config.toml
norm = "rmsnorm"
lr = 0.00136
beta2 = 0.99
batch_tokens = 65536
MLP neurons of a small language model. Each row is named by its layer, matrix (down: output weights) and neuron, and shows model dimensions 0-127. Each number is 500 + 40 x the weight over its row's rms, rounded and kept within 0 to 999. Numbers have three digits each. A neuron's up and down rows have the sign that makes its largest values positive.
A block is one neuron, or neurons of one layer that tend to fire together. Before each block is what it responds to, as a language model described it from the Wikipedia text at the highest values.

Partial word pieces that begin a longer word split across tokens, often after a prefix or hyphen, e.g. N-int-endo, re-int-roduced, impro-ve, D-esc-ription, con-ceived.
L3.down146:463537563496459509481505506422554470473488539499470489443463501508546524500513528498454549524448444454548514529517499517488453471506482473580493518484451530503444484508458483448462476498556506468534493488529538464465531536418456585461517529593526586507559521483477516451522464547473486528407469531515571480543504515454557522519410537508561487500492449486530454523490441524480519487499
L3.down409:505495492483480516561474498512521476536523504476473460439482475508501487490491515443521433572479497484527481437493539495538527433447467472592535517518510482493496538516480463473537528488454461522480523475577473436521506576512422459536528475468495470516541543519508530472523439499529439484555560507521455571508472507478585470530455520517514467531505460448525491540577507489474536587441
L3.down513:531472474525525478522415510499424518490486514552501490479452485436567513485553531493482562388562482490513502472500479482448472526502499520580512537535461537526568550580516491478490520522483488532485530503473512574513489481489525478447486515520496530496504488549519541571503473426464498572489542500497533547437515518512460540623557484562507510498524503506533492532433505539496496551518
L3.down545:481474557541479454496491465523446531467521501489447411505516539480493476499390476511431511485438514478529472448459450531453491505451612435490520452413477552480532430493545511451494453522477546499500479518458493546484526484511497461515524520519569559431523509521511517522507476497507487499432544422502480544522545473471526493519499455578526436531465497509555500475484441561452505402419
L3.down608:555509452551550509511454467458486507473434516462513511516511519500501597478485517602424484487517472472419489494532550523488503529492569515565460481539504556531517451519479422464475475472481498440454535485509485515469505522485520459537457554469505520513444524454518466479426423547449540518490509459573526532467547524525433548462534458500493492563492523523565539506442506507552498493488
L3.down742:576535549574530462554504521518521443481441452480529507424442487491475440516463520602475486524391497459501414456505538525477434493438506591487430488487574460529528500455490462494447553469519503488526466540494457498459495483517430561578505464510477477527496471475461504517569419469450427493439554483599530504480515528424496446536517469512491457572568512540454532553426550509577541432529
L3.down856:447494491562440498537442458499577518504500376513450567528488461564566505497522572558476517518462557461482607503472460512541528456450486576433498492477502464423519538523495476512470483585444460530463484469536530438511468466488478497574486576560465528412497448534440535521486551401475401518482530457520473509511574533558497497464516512513511469472520547540478487508467546505470470506536
L3.down895:472547555525456507463412488486473480490504525496501492480467457542478477457498457477537489626467559515499570560470510451473557502534402477474465484470451479473482552548500537530516442488470500557504546528434494445510500523571519501407494517462492473463545501514504447458527474443512495544484545502466439553540456473523562557494542511493567466461479412426504533418464437539450499459509

The space token just before a number (counts, years, ordinals, scores), as in "in 109 games", "Georgia's 4th district", "for 1781".
L6.down584:520557470511474455565561541476424463507510512573433555456472550490506496571534489479500511483445466444454494554487520572528555547620432528550523540509538449556523454491366543504570510456483474461543489484488449497520477512504453494470475495469526458498517485459544452468444513513460444460470475426440488417469451403521521474490485481489479481494492497512572517473499521483452548470433

Fires mostly on main verbs, auxiliaries or their final word pieces just before a complement or negation (did-n't, could not, supp-osed to, s-ay), plus weaker hits on table separators and name fragments.
L6.down488:500533463486479546509481467450517497434524471555505533517459543523485490502493506558473517460408458570445476493524477493572488439548564451454515435526508471488511535478518496526536543538498469523506509515534528528541518545489533509458554513498602532548456499466480543422556505577530522546503451500469498569534563469530471507485464518483537478470460453419449505491466516525502463460513

Final word-pieces that complete a verb about to take a person object, mostly in plot summaries and news, such as as-ks, urg-ed, convin-ced, inform-s.
L4.down101:483514421443441592520493524490555500490533560538522505508496515476470497528514507515480535501426490501524500459509457607449546538551426510533498484531529596551470511446464509521476484433492485472544455486471474490509492523410585442503539466473472492493484464498488513505523515505483528520562506490511556496575548527590559502520493469456545541471416492427539489423509565498467455534478
L4.down297:587441490477521513548465454460498483469531494436552540537529437457482514545509425532529493432492470537496463606535435421461522525536455512459485438590559499491529493453486469494490486539497570577541490507516543527463482488501509470474413514429417413438452559447456479556538475508529465523484520493491429408464485554496511501461523521502499529481516523482498554494487359491510453511456
L4.down325:540444434457519491569537496476499565489487487480482473517504568424536465515482521526429482542490494475559494504485489544442536483563552535446527525554513518494527499491496529538472582492415406478497466477567524460482418485504493440450446438585537429520581383547499446504444557504523463540513445562494483530455525577543568435532523537565471507497525506470556484507581534525471499494487
L4.down331:529539464502448522482555476513442521477529550513451484543489522538518484485490497537492495536509505481554454464517427515459493525572535428557400498549497518467486476513461537464564524505435437522497509508546497495518533509444482509453499425519498481501533454495481521530503505487484445532472509534443458513531544488589528475529538466571391528575442428507524504470507489504546470502547
L4.down577:466532575529414528540497443554453510509586537460523489437516535538499520494475484506561502518510541488516452467493428510515482435545516522563462503479443540542552482458532430453493534513508461535515521493480503476554535508603465507479476536489500429476506461454447477507481477470478490449504440527434533487434477490511527481472468495515559453538438448483567506504403533512510514449451
L4.down607:474511479551493454471527521511482493501414424464482521489581501491497522532546556482490486484483545595563523495498511472500477528489488507517495524505508512520522483494555499510432523487529507541508538514473453473473507569503507468593474485531430508508575465475628451487536526524485489551518513456611449498555451537500439525524403550490563497468465554500502522511485540506416455535461
L4.down806:487531440499506480584535521470421418499505449521451526460508464470570471524482491491464501528512519522533522564515500581555471520411503494547493492589508472453502494518488494547536565480490508491499471396484537485540531484487507506435396463527466494494469541507508442444466487487483511472479451505473520433539536520488582486540517552587418503496545463490564556474478479459502449530403
L4.down855:580570482537529530485550511492472514510504496506505475505453521462606501545545543505470468461519507557546481532457482583397463495492476570526519497542501472415474562492528470489532518480448420501477522555485495431451510467522476487506509471529478450571414494484514520473571500549498398451463473574527494541497510537516650571562447487540497543493548517524560483516525434492494491442475

Final pieces of transitive verbs awaiting a person or object, mostly telling verbs (in-form, t-ells, told), plus helped, merged with, and year digits.
L3.down188:519528506493492555532495429462511458483551482487536498484481533400507492480580541491497494494455432500477494465497621456460478570434513487556535579522512516499475537503492507498488542475584469508494562495519429530474531503518466484565510440479503492535471547491537549495509500451532483448488541485454605543486546526448542443528528451478525556484473512526547493506488480410501475507507
L3.down327:527498523471489522490481438454506533476521572517524492552464490468479470512525477560425457485431513476510487428500430480449523479514454505552554546475480453489492489451443502463459497513478461548481559487513455532503505499412543490578467526595465461521531522509475576501495507557503511463445464530501556441520397489495560487523504488516484595403509490513584585520512470535572516560510
L3.down345:503524485488438534528522491506503526500426532488506516512446492465478516471446482581492543514467467573581472505548412467496454474458477546478524473511587435491468513488465494546452492517480548455488491469437493541433495467456441487516490526512487486557433467413514571530509496492475504483571605489507451529492546492524501508501533496533583507501443484481589466472504455535498492517575
L3.down519:588586509491500470460487548498430525453408550486528499562517420438543458548510511460497549414510508486469481447505484538525479516437511513500498508506488582500547499551543496534449491540522485481516503545518458490542480573525575523442521461539525479447482497525495433479516597478506408574490550475497472450538525450474526497490545473490532507498464586468560504592480531495523544518519
L3.down591:508511425500520476508501401561568510511485440470502544515565548446473475484481503525527463530467505480516486520517453521455542525412516554528502517488589511550505500460507458437548535510460508542519559498493482494503450452489527523551517561461521420469486468527502495537507508599494538467483485527489578487519541523536478496446541426438468518478514450512542488521442455505475506515512
L3.down594:428559422497480564507574509489435564549504447519510480630564535458464507532509503541404542476475464527493508477429449608477530499473463524503533497497534492491529508444483492473429517482486458472464473528539494432559514504446482550535513370547487477523469486521522436490506471503457482501512474553469482543552585532537591552516498514449530506453478580499571473515514585497516516524475
L3.down653:482572420467487503531532559521411505436474492487572465460503495538478528545497506517437464447537518534476497483518479567524548511561449544506469496547547518491479474497419485554465460548461521504460510468554476428517494542514509481558484447504522483492424521486498547423473524493498510548481457492562478520534500533569518572504488470511472484594549457477532530454550526455532504599494
L3.down820:561495496486566467423528580494468527513471549494523553469525549457475433529565490550476505472512480548508477543530465486518470452573493482521526515490545523497541507518457547457544509566574522524516527560426452542542538545458525463512472478547541428494510518483575392427470468514510494440542542540495453471519465487448545471466504519493560509447491402453499482461494471488451504500462

Abstract nouns or their final word piece after a possessive, mostly his/her/its, naming a phase or event in someone's life: career, time, return, retirement, recovery.
L3.down96:485439540509482528521534534496504465572559512528477595617470471417504526447500551452564540418546556454471535523498507489493480503434445467503495452452548446519428475564468513522546495528479521472515518443517511447574478416502555505505583515501471549465553548558483553619494453466543464456525496545527465488510475474526490556556526514457538537470560449511490493521500459474461537531481
L3.down124:544525509513476506475469451545525533532512598555446483573506525528466482448551501439582495487522506461444502453445495470528459532474460573566500533528423573446425490576478569497574511522467517482453490504436549518523461471476482448476508611458525544471441519586452424504437482456508522463473501481419525467470576552556487428509537627433485552440506442519493462465463582536497521498502
L3.down175:501455465537559524529413533470509542547551471512522512480473551514490571486533487496463491462498512459523538481492521486410466455481544564458539462444493453498483510545480476523468489480443520501413510453461554459478501476496521482587508584450514558484480539534489568508522405490508475554570533462525525553517463451463494570523430540516499491444533417503524418433579455480495565523457
L3.down615:500391438518547522564454518535517495521517506535526481598542489491482400474460509482493447532547516473449480487551596482520505528525541507514578488435480475471474507553480554501518488544411557517580465543596474447469445503430545439494545480482509472499543530510578568502439511500523510460497470462491550524505508390429457485512543494508499520442486490530531521491516529538487602507446
L3.down675:480518486538519503552471511482545526494463481581592506568517547498464481527487523450508468390566455456527516501477491527476483520440472495445508535424518573456419500570490454515487463583498481427535427527455461526505546500502497556443532494492574505478445456471493508480465526474528459464484455487531544467487556562529492493494516490474515497586516481523486493476499491500543553603466
L3.down713:511527561472481542533501482525556526439544535563520524487449477505500526539504537548530495548520496421465472496517439472551534446499471494497501501495540606530432474493506519499477445450481503456467483516438451404422504476509487515494414486477537503512514497504468533444479466538512585471491470508457494519575469511451473471457492496483475540450512515545460498372528596541581524447457
L3.down784:525479499564565474477477510500492582510454504545493481499495536475519547457497539506560512540441499423539499476479449590485475546418522513490506515417507554584462499449538510552588529565504489434520506464494457545495440498531527427393474492490553593495436512461502461431475554496476420584413537507523469420541468601559434475468479504485589487411588504496459417513415462519492427535490
L3.down925:501570483503447461593498511451440516459505488530453454471413559482566496480476474502543496481436455497479489482398508558489493532531550516483477517489552469516507537536501483485536534457521510529533489537484540496462438457510537516485583550460458507455480477493467527561494501478478509494489504520460528458503460422513475506544462486515447470565560485519505450446463543510533506479451

Final pieces that finish a noun, often an abstract one, before of, in or a comma, as in relegation, withdrawal, retirement, also table headers like Away.
L6.down67:472570561524455504476525495484492475498430440458519504457509548493432488497553522473597465473437513488539474506473523520504504463467509476516439460543513473487494601475473417482510404534472443416416561465528541536463514565562497488480478479477533557531488458485527531456527482498580487476494499547525571485501464558528556323538526516556484497456482550510484451449482516518471544496506

Opening or second piece of a longer word split into tokens, often at a heading or sentence start, e.g. D-es-ign, E-xt-inction, ext-end; sometimes plain " a".
L6.down1:548470467535454496496455473513508519481448471478481484512476556536533441527505504500464531559483445467476463499556509533432463464537541557520532457569499536477432597559545497545519474449445434447491519539532530503520499468503494502546518494485484562543532521510541468434501469597512457506430503446516412474545527589523519453544568505490532486526485543499539482508481503455522555481559

The space or first digit just before a year, after a month name in dates or after "in", as in "2 September 1978" and "in 1148"; also "of" after "University".
L4.down92:520385408535537491540485443475466509513530434493515429484499477568449516546504479517432485559505507536464505455409512477546560483492452502457454542567510538544522468456589485563487479452505544491481453454512460535536512481523434493452505558560490422513522528490477559499480472498546536396533479500445407457492478522467532413471492548492452525518538507491475506448544523522469452580478
L4.down271:506459518459518514552522510412495510509445506502524551487484517494497511498517515434498524497460516502481462546497526533489521511563404533521532472509488467452540543540534516544535502463485523569487467452542487496522499557483502488430411518466468465521411535509505528539526495465499404510543429403418485503520544550550560427513483451542495492554510545528593443538574557481479529504419
L4.down499:475551513473507506515539505470418538512473527483483393499513479531514476483523469483406516426470528503471457483486490626499520580504448505519510539553518467487520444506518518558530534531471519564582514525453513519501524530483514444390495453550534434494493508499517452501466489590477479489396535482455469490424460549497454502418491510506467456561389506493593489542493471455505430538482
L4.down548:484489533483528474552484500513527511505482550492453414496424488466568543524458534493464537424462488515465499486556561602555498534495474505511587482472550481551554479486490479533525492496513511447596539529499464491477481518483513474520481546508480522409507464534494418516452492507491513461529459500499499439525526468445440525540394518500541549485445450525536485490464515467528544489470
L4.down756:483549458472524533521468529521466548527458462490504480486459495525501489402457491546444504532505505556455530440520493577488492498512523459454493549527485511454458617483471471571575509500470452498484483466482488523488564521517548513548504487517532486470544447458519442509502479507467516517504457481462470489502528482505476511544496476490534498465553522491476530520432456537568512433540
L4.down786:494546452462539501501525521549496547614516459573482507547482374516519539524480527541482510474493461487508517521491474591479480513472456498509460466550469533492480514481427469517498501503520473472500556520447512471504461539552503532558486556538509534561508534527473472431547495570368525489485532437411473501478539471500486514427528436488497436483531524516525513429580499472570509468509
L4.down958:517560526519493484551473605537498505529477498477516549496471500549488473467510547523535516540427513583483483550484465549549549545567461509471480499566521428525551467475463482571476534450502489538540451431491533461509521499567488540419456484510458456517491486583552519576487535444542519471544417469497473521461487507551456398512537521456491513558498465483504516533561481501494433492423
L4.down996:473568507476465489560506532485474540455562491515514529484588501455494504565489530479578488521540464518449496536531446601393541444492537552479467560546426494538471501520472464487461526544433555477431478496516476442515520543527554461495505448543499525492551535520502472497419512510413423470505464524547504493506507487490515474479460490523474470450482510467524451499505487499526481524467

The standalone space token before a year or quantity after prepositions like in, over, until, almost (in 2010, over 400); occasionally month names or words after in.
L3.down10:436555455475535448496521501480567533412380486498446438561520529542503468496490490571495532396477423468491562507458487564545489510491545485459592562518532501446504569494516438460499464492471485404545519505480463549535484531509511509452512489495471499486506447509448412492546576516417531491541478482527532550568512490561547518581489577516482462565505508521539525530457516437547562547489
L3.down264:454540464409553452536477505453465553515482503524496460520552472532467490488448475524513468565524558484518516507491454532525517515553508472486483557547533501463542524497465485490509567591502404450522524509487485488474455526485582524514473457493484452514483509521463458539519451471509523485519460400548506480578452531600443554473525528497470591457549508563552472446512540466518487523549
L3.down346:503489454484534486519480472554538449497487511565480451489529522504523485545510453472521497539520514496476560524461506518514468536523501550529427492506444515464479431506528547518532563517454440503561458465478475521467597522497504438436449515492468490461547513573513505509538548532440461509538510501494409465474509476495514451488443422517496487509441515488568542458397471473521483382563
L3.down390:527482427473514516580550497425456508480443476558442484516543488432541553513461461472511541492564612498483504434466488524501475474535548471454439574560541545487551522508514465462460528479515475510476501466475503509497499503496518475481529514522595520452510447533463555525483459482528514482550431504518476421488567433440526487480514466493529459543540518545588557567552485545444483537495
L3.down478:499500438434511512533501520546498598566561522469525448487519416545502516530583543575438492495497497540557491510546491473517566488510490467492459463600479462519532439457487473476554531542478509493524504498575507426506520565554493598391488463512526510515463498517526478417500464474482446534490372454473507500460480508490496543560456524536537521515433489497460519477424508544490501496506
L3.down489:487672493546509479580520472462483480494497520496405543535474496539556506527466456493594539462496521464483482486483465615566490488495531521465623565545491502497483412526505551552474472534522542601502580473518511558480501508467494536508547455455521490502525492516447514450580453524392524478503521485529548529534459507537495483550494484439465436481503481499495457536500551465503468566472
L3.down536:490536504447559505545404458515509488482563503433489454485475553476546527417473491478565526457461508515508491472432480482541522541442459505547516566441491485519530433529564513503548548510527502428609529445555432542489534490499513574500577509532478473515452500492493449464534536536521533484396502516465487422494500571500541538497468509479510499482508496517466426462457494486505499490438
L3.down862:505538466472494522490463479487520423521504516444515591461494458497509503558517537519540513551530571514482500516480522525496558452516487470463513512445515514482530443546430541567449546568469510474502471524502477516514521507536500515532455575482464510525517580551526519568424480550462533524564458450447564468516487490480538503510463522579508490531442495501505489594524506416518487551490

Transitive verbs (often their last word piece) just before a recipient or object, as in gave it, giving him, tells Noddy, informs; also some table cell separators before names.
L6.down142:496419417551534463525540520516480451500507500495538494518444464467534523484511574494490504509446565462458505569479452494466615479486528521542540528550524438447476517476530483494489517519517468512430483495565470523516463495509446436481451395542500512482505485562467472475549517489531531457548489471484430527524585525520528464478524544530495501482472478588418496586590558490475471557493

Word-interior pieces right after a capital or short prefix, often in quoted titles, lyrics and names: w-ill, P-ull, I'-ll, Whit-l-ock.
L3.down85:562529471445522452541454449543532482514426430501524477471472518500536505505468535504471505474468513503514526477542510494455529535489530459469508514450515499504422411532458458519535523529466520475498465506519527506470472541512442465510557540479518560520456509539501555479537503524503486482524490510436460541498493509502456499513562470532478531489467466508472429483466473490526453477534
L3.down343:480586413606445487495528477508456545490529454465526553391449388500432502545512455519597443583518474446603577464524514529514487490516517448449559468461484486559521483482505526486515411516528518512486477547532493516507567576494537458524451482549518518518522485464546507507503528485491429508482503514534480507596456467547547495465420510469477478511514447548533501481537501555489513500558
L3.down422:533523401496529496564468482556507500482539553494425495525483473581450505520474498487481463449470522548488483463474405510499473453619481489502518520545564496502534506552503567507482547505431470538442486487519533474482549463486448515533476449475497499441533531495506535477490501513498498425514498525461513484486582554457486470445530510458522514497436450505522560548476514529508494494450
L3.down643:544483516532470460481476464508422494491521535469473510546549510540504469512481449487565530539502515442441539529418510462526491440505452523542519497525489460501472504542520485470494498503483509472513560465521556538459478515546493534496436540495511607502501544570483501564434411552529449589456500499490559479494493528549545587429539512492555488438539489499431494501510546516530523473503
L3.down770:460537533513495490520494412473535518533497485461551533465517501485517496521531484576503496568413546426550535483497518469557476528493463497575524585520454476498494454435475525446436510411471531445493529503530498530492522526493512502539462508504514495504535523617463517508418509504519474468543475549517497468538504492533518502457444461506524452473462489529502473487481389425516527524501
L3.down828:520564539455526533513452480506474500504472508462506445562535493515439492530535523439577529546563549444540534550513596534523510492446531515477452529537498486564534505540475523447429553413445579515481457553517497500507484556470475481585502458438513548469500507569479464440499504556468563535544556464484510504472496527439589436498510525554467433478552511590444540501553514502444492495562
L3.down962:507449553508433493559456442529543562447495406468483543533509496554495508410546493563565523468445491481569469506435483485557540518512544437454563555544420458465525484514506546497465499404508530414488459596535449565490517550493519506493522504444513515537565522546520468473563433557497494492549568437509514497552529504474517466421522466535467521548554510483480489506510533465530452514466
L3.down986:511627496485468510470553491446470504516486483498461519460536473554538418510523463487476503475496480471458492460528568583569523455537525532551432558528519517559497521478534495444510474485514512580485559537483409552458500523534460488539511403550538549522491533554468527518446431529515478508566425543505528432511532492452450517497557423505490510472509529462561421490481522490502514578532

Fires on a word or word-end that completes a modifier before a noun, often after a possessive or a, e.g. four-year, week-long, his professional.
L4.down42:481570468503496546445469414469494418496553495541500470631524516508474534440516580477446561432442444456500578489433563514508565501469540551502544478459514452510535592522515470514503465450461512495517536534451505505522481464467594525555514569456481523466472542512493516496523485547478458432539506550489495486440458463488559477540513563554476497515546499537516437413474489564549518481487
L4.down118:475529497473609479480504403424537536599480469512574520494447542537476557600490459531472517469522508433438513517517465543532483453534452523456504491491478524558392581475438472514478606469497476498529557539546537521505494525415508492489487511504491482505528476516467433443504530532471501475440503522495538554520511538551500458558522442591503473498547464521572478445453483517523524445619
L4.down481:505493522517543547432473490520563487443558482550488455457449608474494460625493490495513489479536446527511446416533462560499504561528483570559468471487506484511550516467496509483555513488543505468559486488532552448494508571492526396465538512471543574483501530474515614439508589518492543526488476514522596530557501431488491491529487470482424466571512553488573505419425514551485479436462
L4.down522:441477512500550570470456482416480517488453525514467487501480447436390495560560499472513509512471571437476449557480525468473468454473500507446491511469511494587474437478486542521512542520500444530502560557484456530557513511547494467514482467440486526534495526520518399467452478562423504554512479493496534481472438473481507519515547543569446365520493455531525555500513425478537423437530
L4.down541:540492512575536498576446461499573497437528504486464488504511538491451481495484492468468542449528465536514480477499539482491497483474445567449515467456474460479479491535569515536516555527461549524501493461487537489496583485505503516518485509530528464443562504437518444483459500521531518527461526506534445458559561541470538466440503508553485495543576451502495462477513463524439446487465
L4.down596:557440488516499452530500468533459496480513504495437486589524535452481424525587452477448436477492460475505446475545547473545592558478477552519407529522487533478542533477515507517528498518514478437530473477514484510552515535552439461452601448498444509492497471447501516521496465442544484497498516479491552450447508491482514458541574415494493506563414506481553537547498493446554494518521
L4.down822:509517542484467518573529521467524518438531558497444563530450510550452529500577481405569508551450501515521510538500491545475494531516512546563461547478526521534484454567447579480489485481465527521545576509505459460467455518488545490501451471501539568485476494512565475470466441559466491522534436451509562512512467523456471499494529510463480483461478467457535495467505455469490546483488
L4.down861:537622504491428526459492538496441495402540534506519483493455419525499455486528510462493438464498552439466438501499484581537481533484478521529560529475415452529469519436459495522481491465556464543568498590479431462528554540496439432437471502541503545502519495527534462522432461525399508481562470516503534497496556471444546550520531517565510491593459505534548472578520428444493506441539